Part of a small language model's weights.
Size: width 320, MLP 832 SwiGLU, vocabulary 8192, 29.2M parameters.
Architecture: RMSNorm before each block, rotary positions, no biases in attention or MLP, normalized queries and keys.
Training: a variant of Muon for these matrices, 560M tokens, 8687 steps.
MLP neurons of a small language model. Each row is named by its layer, matrix (gate and up: input weights) and neuron, and shows model dimensions 0-127. Each number is 128 + 24 x the weight over its row's rms, rounded and kept within 0 to 255. Numbers have three digits each. A neuron's up and down rows have the sign that makes its largest values positive.
A block is one neuron, or neurons of one layer that tend to fire together. After each block is what it responds to, as a language model described it from the Wikipedia text at the highest values.

L14.gate321:111099129083178171077130114135127113084090149142149068144137128172127122108156127163144111128114074164116105110153093135135111140141121123096128126159140064136134179130116125122128099118147104147158119159147099103098047113124108130086167121142153117163155096130152121124169117159110126161129088149119122129142143092121144115104110127127096133135120128102159103113120101138122106155146
L14.up321:106130128127138148100112195177076099144124127131114095101107151110115091136125141162139106120165153134116134123135098089148121135110115105137135129162096154134143112151195111154097149089117141120133128132092118116126170131141109171103115132120095120081111134103182124126119117164107139119123096153100111110141111083128081124119106091107125118077167151166124155130103182170175104113130
L14.gate346:133151096099167156111104138123142103122104122134160143142131172114135106114117105184155147094140141146138161112125072118158135096104124087112138125146160118143122111156109171132142126159188086090127136086105104173120147129130076164124117138165168110124118105131129123182126123132066188132196081123107105113129071153184128115087108138143148093158117143148126098127131154159158133122116
L14.up346:111157097116145140124136144120118132139149115085118108131070123125125122117154149149156090113113130139107118174113134125136143158059123138102107156142119137101124099168123093173136130061152107151084112116155106099109139139171111144119097097165127158139146142113145154147079143111121124143128146133104130100152103091161094067122139134126126160148149149124073142150087131139146120127131
L14.gate493:169106146133132126110113111134111133110093113130142098159072073123146114071098136137128138093122088103115127118150121152104134132143131111092114128096140133150088103160136135117093080145097124105092112121142105094099087130107161096144127187109141112167132094167199139131124127118149080150135139115119152097119147101140108093064115121096120136129135149134148128126123150142148147085138
L14.up493:122148126103186105142139114109117091153104148122111105079084089127114126145126110159122138093130137196153154105175110131151106116120148065120121149134116103122126176128109162157143127111146124121150091142094151141130134098103134173092182130151118098110109146088071166115160114102141098144080135149147133137163149116154142171120081129120135137120118112088102162130066115134155145142142
L14.gate526:083091169066095145162160145117072095149168144106156117108121138107118146115161124127115134138158108134107104130112092121137119114102175148120138122109148083123123117122143143156101146118150121173145096135174129148111137145113102173119155115177116161164127124103085108136155065144146112138120109125099143159139115122116129143118103133137100138119135179137094136102155145117138149131116
L14.up526:141154117126146111143112143141142135150100117128123128086147136161132125118136132141150132130175095121138165131155162119108119148118100134124099146172160124159149152155108150096117130141192122121121108118133153118107126122141115075087135150177157139132149162108163129086116130151085151139114141083109132118139134117125139120118160125138124154148120135172138171143106142139162119099081
L14.gate600:074088103149118098166168141118106153132097163119136147139116116151179119139110108153150136129096059141118138137149124085152098139162112129108106129162118158131128120121142105170111131134153160155143147144135127130131115116143143085154106124112139124147184102112116122099128134131088088120087135089130149145180086202139084149136133108130115159114125135115122110138146128111113145138149
L14.up600:110139148118090114124137120119133130088122115118112140166146111130113135119098130137086124141098168095134147169109108129183143187134092154114061120147154143088080142151138109102154120104151136150101109182149134123126179151127125101154115124167107149153115165101197141122073145124161137107128182127126107139104137133133098102139102179140152113097147111139130124115159099118131133159120
L14.gate633:157157120186118069113131139106096119096059139116124172161099115119124104082168137159112136116167151136098164141159143139154129119190145140123122119114091099127147136114142109173143117158152155107107114115164130139133114144142153131117148140174113123114096150140136119129165154141139167117145082155083108115120133146134126154087168158138133067119136125128129125138118102111152110141133
L14.up633:153126103131152087136107103124085137123130151145102163126118122114109111102104105121121141107159128122101141129178103109145118132163144138128179124109143120167156170120113141140071128103148142117066131108117123127189153116138124128124116162144121086137110123157128165081095081057168174155112184133142124129151122149135105122130125155124095084134095142124148152102118101129107116112123
L14.gate702:119168158174130132126135157121169127175164141131146145099139092130160135127155073120129109125127146117124117098133111095113103150153140143102156103131180123141178099103137131114090145111164131138127158148106141155180123122150118161129169144129141119116146146098135151143111161107133158101117105136103137156122133155110141139120156190122123163063115096120127179127161114134140148141156
L14.up702:131077147141141125174132129130121156130095095148120127120174133124114100118129131136122132103153103163103142089158109080113128207134149137127114070118138131134122133110140163143072154103116136117131154136162161143143093137170121152070141108130078153131166118111135110144125188178157143112180165135148139123136127086118107140155076165146133127164124133156088113077153097125153128116131
L14.gate795:140087156104095163135145156117117126123152102097125132105209085119112102114085127135085114173158137138166119137132106084117145139153133116147182088162103125114123101137120160159137127166114141133146148097107148166148169103139106138139121133109109100150149141098107113148138099127118122153091135159131119084142102095157119133160151126108116161126152101153172100132134154126084116148147
L14.up795:119098148116148102112124163135107150138130127064120125097119132110155109117156113143129112140146146160096102110120139141143125172116102099105071140093148115133110153124158123136144129125121158125119112112123109178172107145097145156150128134144147120131112089105105087123148106090068113154159130113164188133114136091129122126152137120104112103077122115131182115124128154105117098116137
Motion and route verbs

L5.gate62:140159141151119124154106137172132140157145122144102109157119135144141101132108095078119113130116129107177159136111131100157121128149106127126118098139142153059144143138131110159143137097106071161127140105122086143144167123111155110132198135130135065144112119149122111153126166116126126111151143145100148122134103151103116136134130143127113072171117119148157127101171124118132166124154
L5.up62:147132144156135158129098131122116133177129132131123107149122136130154096124127120144097078153173097083167076140159094113159134159129099152118132108143148141133119120169109106130091121128133067171083148122111102098158156135146129110118135135119152104112137072130125078128141153087141105122127141119096135132156094101116126150150117142121098119135115108148153104122140126097120155126131
L5.gate88:151100130095126158104150126137129134137121144142130144121127084138114132115121107134091119128107101162139110162124135124156125145115124120138117129170119117122098127085174152140128131150130089154119116158159119130149126098134124092102102149157167128175116144137133147121143131155114123094120189132083122153134086093117128138141096119141104113135125132163147161136139103143143160114130
L5.up88:146159136122132098108166132139109138125120114161137124113092154111146164141107150128164142137121148149141094166187107130147100103107136119158170087143138176137153116134113100132145145091123092111136178119136128113115113147108135107107107125150134128114140126088136087086149072130142098131143122132142110129117109125144195134195135102141108162108129131145138172096102123126123152121119
L5.gate197:147129140133124135132071147172121095132139142104164140132136101140139133080115109111078131151127127092158104133140146151147140106119149110111148117130125113111138154122126154132141118159146149160159148126188092113150154130148107145120120126134104130148142086102128118139135082148163122132119090181113091152098125091065163149140101146142115126149160151120109133086151150126085162139148
L5.up197:128141130125137155161118112115124138118128125144139138161167137110101125117170137159129157117127160082140103116140104144129143039155164158130122134171120130083078130132163162133112153111171104119108129175085110119121178156096133160089132147129109110147178120146101155135126143122108093117128123131087136098144185163129093110158123093123156127132142160131110133102114119129133117131161
L5.gate229:047075116132117138110108149137114168129115137112122105127157073091116133157118102133116105125156143101137066115113142115105162127144115149081155119127140177162116152087121138132143143147118126175125171135171131118150125144106073085147137138103107112163144105080111141113106118123099097103125144126151121158144108137103119138162134142141130095117149133113124154121168111139141118152125
L5.up229:121071136131089107127110140147063147118110166113140130107118100123128163131162144140186089089129152168091136074129163136144116105128106130126149124126150071149164139117110142127116131125105139103127151118168115093139169162123146124117166161126118095086133141135135115120091119140121153109143087151126158134154134169151138140198122089133153178094122156112156141141100103104122062117143
L5.gate266:124143127124147162116126100116117146142128124130129140146131108136111138152123112137121111126101132132126143141130125099136156117150107150144161122134169167131128108103149121128118089146100139111135129169159106146084107163149137135116129125150095148087160152102138143156125134111151184129130137129122155127083079118091143097134147078111158140114139106202112132126077135115103111105153
L5.up266:112141159135147166133173172114126139197167099087139178103132104113163134109145133139100134160138068176125140123154147136139155128095103121118142100154163129105120139074117125113111088107102166122125109110117111134092123140143158139147134116150120102124138134100116149154111180109158160105108145095091129162129155128103089082131114121132121098118120128174091109113137134115109155129103
L5.gate495:112128101135140174130153152096149130132144158111146072133110148124151130114176108116154132165155107114120139126094133165130142105176203096122118112130105134096151115126131149110170133133163123118118135128121161144114152133135144109137136147142120170161152149146121118094133140186101121111159139115137147115139102131128152143133141145147162119108114124107155139137168135131126124147127
L5.up495:104163167112128146138129142151134152144149132161176135149158100104157123121126098134118118143115141147138099147099082139105148128111160136094101105157128101133050121114134119101161117148146088129148090114115134185113103148104154117092115138164121116149158138116087136097114112139113129128161129108134157108149109131184119105129143136121123100123121164139163142122157089100103095164128
L5.gate669:159111127120156156113117090123097174112103119083141123162114176122122111087129144136166162069096128126179142117127137131099121095147098104132155130157161137125118131116193139144121149127153137143144139108161082150106113129168117145135130091125162102156140092119104153126137116127134144125133112127159109158157163100096174101103147124110122129126096132145181132095150123108146107083152
L5.up669:105126137114169090154109121182137111114101106106135120124124168171140110129101122130100115147114122064088135129115162108120105126111116165143146120109130097111171128092100142114117108124096104125121109149146159130072119158142110165138138117170105121149095102135111081160138136138125117113153154144110162149118154085135114143149147137152067106131128147131128164128094126082113136104114
L5.gate770:173127131141123164120144082116137089156131144075167102118131114099117160174139139126157101119092104099124143131139125119128094107126141085127134085143141131135136139108088130130106114099127125148126108108139138152137146124130150144066161115113123125133156111093132094129079152128127132112134118127100087152108144139089179139142098136138118160111083122147119128097090145132124115139122
L5.up770:112113105168117134157102138139118121145122155121126125115099110120137100161163174117103122154156138117124109109143123134101110108126174149147108084093152129172138118106117127152124100118170117175102080143132150131140145139142115152089137156138168118140119130127129082136140161109146152141138160137115124089110088098098124066155173085139137140074141164129088129147121140159133114110145
Clause-linking connectives

L5.gate5:096146112140135157084129111146099166118130131107104099117096159105163133096105106133094106180131130163118057176143092145116137125124104110147106163112119145136136091122085110120115110132156109105153106085156154131127112144145130151139176140163120139115134069122063119126139130113157102166108151122110117173172053147140141120097141169113079120134117149131146171119127125105145103123132
L5.up5:132127112162132095117150137115113101133153168157106114154110139093125109116127151137137145177122110150105171128110112147142119075158133120099109190167145117160111134098147099140111160116153123087136117122161140110100160131120144144144131116162162142093113107110123163098135116127138131113105144132130111109100106130156140130125120111146121184123098097183157123104139138126157095079134
L5.gate158:133134109110116125110163132121096131141179154169087084081141135138123165151131147121147159113115136168083094123126126132112137120103130133138107128151080136168117126158114093155108188117114166128139127121148147131123190118124151152137155101138096114156167146169139142114142155116137110128122151102121157143139164119126143172091124183110111119162114143123116114154150151147100113163162
L5.up158:147140142127111162119122167166120169160152144104122149087098160137148149103153144141148163095092172143134159139122160136135136127090154108127134122126099153131116108132125119139149163177106107147132141088207124167145154124143165123099142122163151143143114111147082163123137154134120130154118167095104089114125148155105118129141143156139132090112103105159181105134110136128091102146125
L5.gate268:092136118134109140149117116119096114094138112097085086161158143125170131151149114104125144100080097098136080115121101111130139101149128133132099127117155173112087111100111119128146143140102130130162176068140109100126140176153157137144116101121136124147104123166161181141101152098110158121110122122118161125149126095075142172111141150135157082104110106132167098133158138152098152121141
L5.up268:091165122086106164114121127126142128082132093175117104160156167103122149149136088091157150114085152105135152110105114207093071120119070162134141083129149152103128138115110134124174148133121098101160133048146128115093126131155141143114118131081145148120156141105131120135081160143162124159126126147128123090119135102107148122112145123173149109096118120133134149113144142136101160170136
L5.gate365:123157124156117129138143125115138123139124150117157088167085187121157133131094129133147126110117110164102134121127137119113183097100120121085072097150109150173171122144085145124117161119116125150128111117149179139152151135138142101121152155145113125157118084166148092127131174077110148117107092140132143130159148121142124117110095080125117140156074137119146141134139141156124165087175
L5.up365:114146117139149171154149122134124096187113129053126134158149145121131103140117134140141089101157138133144123113098111118122166081111146159124112123170120149140104123149083139139103130108124120104109139098160140132140155091129141131132128130122122133178106088148145113133099166094109155124084124110129139080123132129148140155165116115146104180138113107151136170095159114150135130058149
L5.gate389:132146160095157121143129171121119122096113119127101121102154146189156117109121104121107115096141098191147129169099103134154136090089123167117096156145173129180141089140106127105110160140092155134129161148148149091148129154153110114136133128137087088147108092126116094129140147123113118165121151166125119109146136155123125124120102116153088098111111112139170160165151126077142186082144
L5.up389:073139119139109096112110127139121125092119151121110128111133174126116128108148140138141134128183075147147157142108126122138145106138117096119096171140139156117112102114113106096147106116140150097139141128143150065127117170152108145118134140121158128161081107130135080164105161129122130122094113131114131112139151095105140174137095118152093114133108138146184098125136148124112163090131
L5.gate440:095156140172125113115152133137128108105096131120136089101131131142180115111143158110149157129155092121132132140089149120153113113149124109082077130155122129159152101136127136126142147105111131145132153097125170133142117165153108146146107145135100125122142084164139126119097137065148158152181140119123103086131164139100143149134141103137132083169098116128158136092068148130155126086156
L5.up440:105195143134119128152077112147101138120140099120124099109126183128135177147148158131157098120141163093131129104098119161166105100135142074191140129113175127098123127124112084100161146152158164132109089085116155143135161141123120132119090110147148142135175137105133151165114142130146113128151112109098128133152157135139170109136174102147106143130146123090154135152106136040107169111149
L5.gate494:125132133099130164105121098133148138151084154166124151081149105162167166099124099148152135104101119118155131141113115134186130135116153098096102101140134106185097092067132124107162150117160113134134154131154120084151158143129082098142078111172140123127121149085170110125123128096154118127140112111114115107120120170136102134133134111140123110098085105112186112129110134145152173133109
L5.up494:138139125106123132117096137125125119131156092104121111147090123143156129152140112128167118170147103132117136133131131127149106116135111109154083118129102120141107128135102096122151156138147103111115171111115146127127131071152142166184131129147121154150138110150132069160122199105125119141132142138095140119134111099136143099112120157163099116102121122115141079168141156087142105090127
L5.gate756:108098104138125176119144145149092141176078131143135156127124119150127101149134101117131123169096135136138121159184109105155152120118089139128123144157101146173079113150140109096120103116116114138122117167154148109115183156135134158125135091159063118141118150138171105144106102126116152179152138149120161165143161131163117124114115103153136154117118170112122135153122150135134164115118
L5.up756:126122107098113156123110141114106153116092110168136135131166113147154081151090139153142094068149148138151161159161125144108112111096136162172130180141155138105118085147100165112138148139132166116105132112153153152175166149123122122122108095108107128128131112129130124139138134135097160107122117169143148151129155129127089091134097101174182106150172112120078152105126109137128149112102
Finite main verbs

L14.gate244:146111080135102112147164155106123133146161137122129107075119108113134121145109154137154123135151142123141110092116115134116132129148130144118140130112137085143108110124139150085112141144121136155079124130101121118134119102091135139128115159170153111178147148186141095114119144161076136090135099122096123170129124068124167129148158111115132178154151135105131156157119108160146111108128
L14.up244:099130139132198161138125142084095148127132091083135121156130119144154086122124152114104125127132103148140137075145154111146076135139091141103139101183115143099154126154116141110129151128168134142098090142137117143132092109132154122125157159146158139174151127104138147125104139126090184116129102100124118130163120119182120158114118123141116124083047153119102106086131149141156141113139
L14.gate298:124120146095158146130130128067157148150143066106141144133105133145131085172096139095144145091135125167141091099134142130150115141106138133106129125120126158148081140104137147076119118086140153123087088107151064124143118141138132095110101109129178133145154108126121103113144118138140121088121116153135131089127103114107112167159139130122087114060098107128113137133113142107182113149082
L14.up298:082148109136116133155125124165111118156163123115140107103139100116107119126168126110138085144110106137175084130156144131120102125155122125109119163117141131115164118097146123132128087118096121097176154155148100115112158116157079104131156107132148113114150108130141152127168103086146149130178127139113123125118136153104146132126118142136117181127092109157112107099116130092137134162087
L14.gate320:116093125138125075093135080116106133181145131141138084134148129137133136158129184108131103130142101106130141137123100152136120118145153141127135140127102132158136157127102127136107129117126096141146112132067111109166122141177159105117090131160182120173118115142139117134143190144109156094156123086138061126121147158124133127121130113157124121126149156125138110119168164129114144134116
L14.up320:111129112112130164122103099150117143120130141109150144105141149142116118110119143083146120173118128155141121153105092099106157131113104101086091170136124150108149091111141125109135147115128146093144146111133112125134187098126136076133103169127130136142132080173128126128116129116142157145125117127123109104091149145147144102116140152109076130119136130121101150105158094143072123154109
L14.gate367:109069125125087132110101122148121122105108163112098104138136080125087122113114131145139147118191159090159132134104105127149105118121131154176136138090130119128138112118135122159136125099155158105110100101147091105170095136145114128114134107154103116094117151163094120131158118099101132164139124120176122111085138131123149105129125096110120141145148117150091136187147094109108124105098
L14.up367:142072087103154107114174129137128173110110135124174112101152128116091150188130112147135132082149128115099131134155153139131135156119174107095130185111137105126165097125141167122140130078152163133142096150108125103131151047141180162109117142091129143133154159117110158112115140095123124112141073099196116164164107091150127130111139146131109133127113136123138106154081152127144137094104
L14.gate514:139154126141106129138120106170119156164103130115175144098119131136140124082181135128123126142110128132111113066116129069133151111157150136157169103155147094119166129086140142072114098120145132110112176095119101128173126110121114080091126143112129102130096127167167168127125156121148141089142111151090128107121127119114114150117116134107171115142143135119151124150130120141120151140153
L14.up514:132107136157102107134162106160120152146069128137140137129143144179094090175137109114118172132139122108120130117093113095116134114135165132186104137087101117133165124143146158134129145117135125155140153128137155164161131111115115123126118149127122142120126144124105136122092156161164173126118135128146114171099201130138081158188132132145139093114132097126134129088075151097160094111148
L14.gate532:133102155106122148119158125102153132113156169082188138122179116138112118153175139107130081115092132098203096095131164098085100081159130124145127136109132179119151155112134149157101179115109128129143153117123132133138071125123136147112143152159143104130181152124126106135152119113135150107109102112150136112151114109107105121152108084106130108172137139148140131170154188102097135149131
L14.up532:092192127193111146137202166154131107179135105098158136096088162096109097097122166141111146140168116116146129130090161140161136132121119140096123163150116129110091122141122168120122124150144133142091142136112155164120136133145134132128116105133133117076084132133094123081103106134139080111149112168097087163118116083147151135123141132117162129132116149131177153120158127100122106105135
L14.gate533:120078129119095105124128148128122170150133102125137180100127158110093175108170109138162079120112129130132165147108115107135115142119125132157124113124150135132159128142123111128093117096127133089147125106106084121195125109159120148127118171135093114130127116143137140093133128054129142108133090162123093110129109171186099115179121119123111109133102194142130140124137156086129174126070
L14.up533:156051137111104123097137130107115162155132111140121156144113148100122126075141108190189167046127122111135118115121081120132149166120130123172100102114155133154147102107100136137141145154172151089093104149114064121144120128165105150078132130106120121149154089116170094110116098109126138145150129126128104151108126109140106091141094108188153132110133142125150132130126134127154129157100
L14.gate599:100154090134094113156163139095143170134151131174149149114156119094090124130138089113169126154101147101148135132109122133164108129117113108106142129157120103130089122095131112151117140124123164113105134086182140123176126159127137140132114107107132090113168130144146128121117135132191148167152102141140119124164142169132132094123088129144140114166117168156123128175114132144089154097128
L14.up599:155158134107143143124157143124103155099171131127125122115123153098112133179132106127097136136111142139133180138133151094150184083125127117138122102154173103111130124124125121141130171106143109105170154105153160151105150108121106099153110119157123148118174111122113120112138145113140084143095095101114101139144142119148118128080120168133167158141102158147098130183140119122133177122108
Copula and linking verbs

L7.gate666:086094129126122163090153113151137111097149160131141142121107116085124068117128100086113097117102123100126157155167106051147111136128133139125116143143109130098177093184096105148097114111178152107109110111108131100165105149140136128126153147108133134138127112129122100111176174134129123108109092149180104159105138163149154158120125127173133127113144164144139126098152136100144180127119
L7.up666:089137106149127119125132119136119129110150128080146117121140115090119144120104132099138107148134135061129118089108173158137174136108104135177100155135122114052115088151127081153192115117158117108107128123114140138171105164098129168140130084124144125115132191134153110151143157143140117113131106143129145139091140097097103144087152119138149128120151141117122142094119149122121095144121
Copula "be" forms

L14.gate280:109106138161090088129119139160129139135129112129115169169143156141109146186127129096117154129145086118108142123128139177085107134124131107181166145106130143109116124098147164090104169131148103156130093122092120142135122140080126120083138137114161138152123124115114148117112147143106108117131106079133116116128103109101085187140133139110120119128064123112135114147114112121109161103147
L14.up280:149149128138123138129136086105124119146140142129115145140082129126072132143143117116157129111157127147136156093117134090101101158139106092106180125103138153135125120159118134125107108078108123130146132182077106111079130155138116131119138131129126176147143164156120119128097130125091145147119085084116140120116105104165146126123127117167124152112122129141127099113151077121151118044095
L14.gate442:146149138086129072133094121124114144195140110135174139126146071102102075121162086140083122139169156113156108138129135181131126102114104088175124142129112137104121124104174123116148121116148108137118144156079150147136108147167098147085158141111120121128139167106164150110150137146091123122104139152142119112129122153131129113122134112111170112105083112158153121144148117113106115123148
L14.up442:144188135113115157140143117122127093129105135151117117082128153110116138130153110141153107089110118092125082128153145131158104107124132131173108130171114139132118167131146135139168121083127133142113112095121163118144114079122101125093192131132167122152142165084116130081142069162113131139149132115138137173126138127117150114190131081122152106123142107155134098109092093124118113127138
L14.gate462:110149138181140159154130163121107157123134163153134128189138129115139141133136139087146129113134140163115127141104166089139130135108103151098157128101114173118129118059130157135097117134187143110170146166129133147165113117110122162144161087140156121122135104136149115157114117152095136140124142128066168157087119143160141143133105126113109170136107096120159164165125170139145163118109
L14.up462:173151064115139097145096090096109135126136080098099110143149130110138105134068146111114135134100106147129128120142116121138160122121088120160140108171178125150094155145123120145097135101112148121147116133093171126154110165153097142122130154117139112153100132173143126117106155130161102089131088112094088105129087150150130115129097122121149157088122143131167114083153155151095131137095
L14.gate486:141120128135108158146077118085112081101128120107131136107106116077155156140163125118146083137120123128153128135196134151157121104137141152128132154113122140139084145096064132168133121112092156120121134104149150111112162162164152157124117131124113109144127136152103148111134114150125143150138112107148173090128122146121093103113142119094123095148160119107151162136178129147108133132115
L14.up486:145147080119126150123133162091115135111140091142114132072111103158139138127123083131175146153158150105187180059142166117158142182136091126106115123060095068109132102126140156139136111135150148153121138151088138111128136152127132119084131136157137118140130088093118161099132169110100086107123095105135112141154085115126152131136083170144126131114123125132109134144162158181160157162136
L14.gate522:129096150123128143114156156110111148114093148121129093106126166140077127177126152151094135129132125101135167154112129115087168121106102160119126138108133146080099149177156136106141127115144103100169109104113158126113130096089119165117114143133120182137123059109146105121115129158130126183126120151167087084124094147123107151158089128161114117106156159136140159117149135144155109107155
L14.up522:116129082135135123090181119063150128127104113132113093137139106101100154090148122132129110121127102109141120116121117122140152148126150141131123140095130103122141137138131156130124114109119074135169108119120093124153104108102128184142131114138145134129120134147124120122150177165097093163142136153118076086121077157151158167176117095121123135119140128104147138146103136124127105129124
L14.gate545:143147164128124091149137164115152128135111137125100188118130120128124116130119147125122154106140138128120123168164108131156106148140146132144138116141159111147149077166117125122141109162145121156094091139127141113150101110148122161138152149125139129115112096082134120132098084085176135102116124121156096127129063119086141141102081093121141097124110138135131173155125147123139113116154
L14.up545:078156095158135158159131127138162118140159103099130180157158124102151104115114106110093146090173120132072138098135152129110131128147126111111107191111128135152077138120087129140086143115087152140110131160154130149140163145103143076102128150112148142118091143183104095137145124119086138119131187122166126136130083090122080170130139146114111129129121120092134119132112116140096163170131
L14.gate745:144106116144131116152107087126103138137163134195149130104149106160176155136130159098083084087109160131173165114155140143124093159106152106111105112108082132157069120114165147150128096102165123159139151130101145093143084097147090130125150115129122145083171149120152142092147126161113107102119147121137102161113145144155112138141117128172133132130084128178142146154119127115133119132166
L14.up745:095117135109135139166154113131164158144147097180169091130120094138154162143102129113114117070140148095151147134141132128156114171151132101137121072116119117130125111131128119064154109105148116183102164124117162125128147118133113120118124117139101130150088115136123121127122105127138174152145151167111122133120123129126158104113136182119094092093168150134113103131094140083141140106133
L14.gate802:135111103133115137173134142139103116123120126149137140170137154134136175120119127126122096169146133128164175133112154132115141152173131167093098158094133097087098116145209104142154130154148143140135086119136128151095125144135162148106185110063109170129138149147124142117113136113122119154157127150164137129138109127106119141157094139126105117121137120125146103119136145104131119110145
L14.up802:130146092150138145133146115153108107141136130158124121166125112115074124161141056120128120152133077104161172144075089085123156147129114144122131107114113153120100118140168137171127136117171097169156101160172136139107122120113123173097143105142106090172135108136111088098129121124146135125116186122122101128129143131148139099155124136135156122160179099161170105127129145138152109136127
Before a numeric value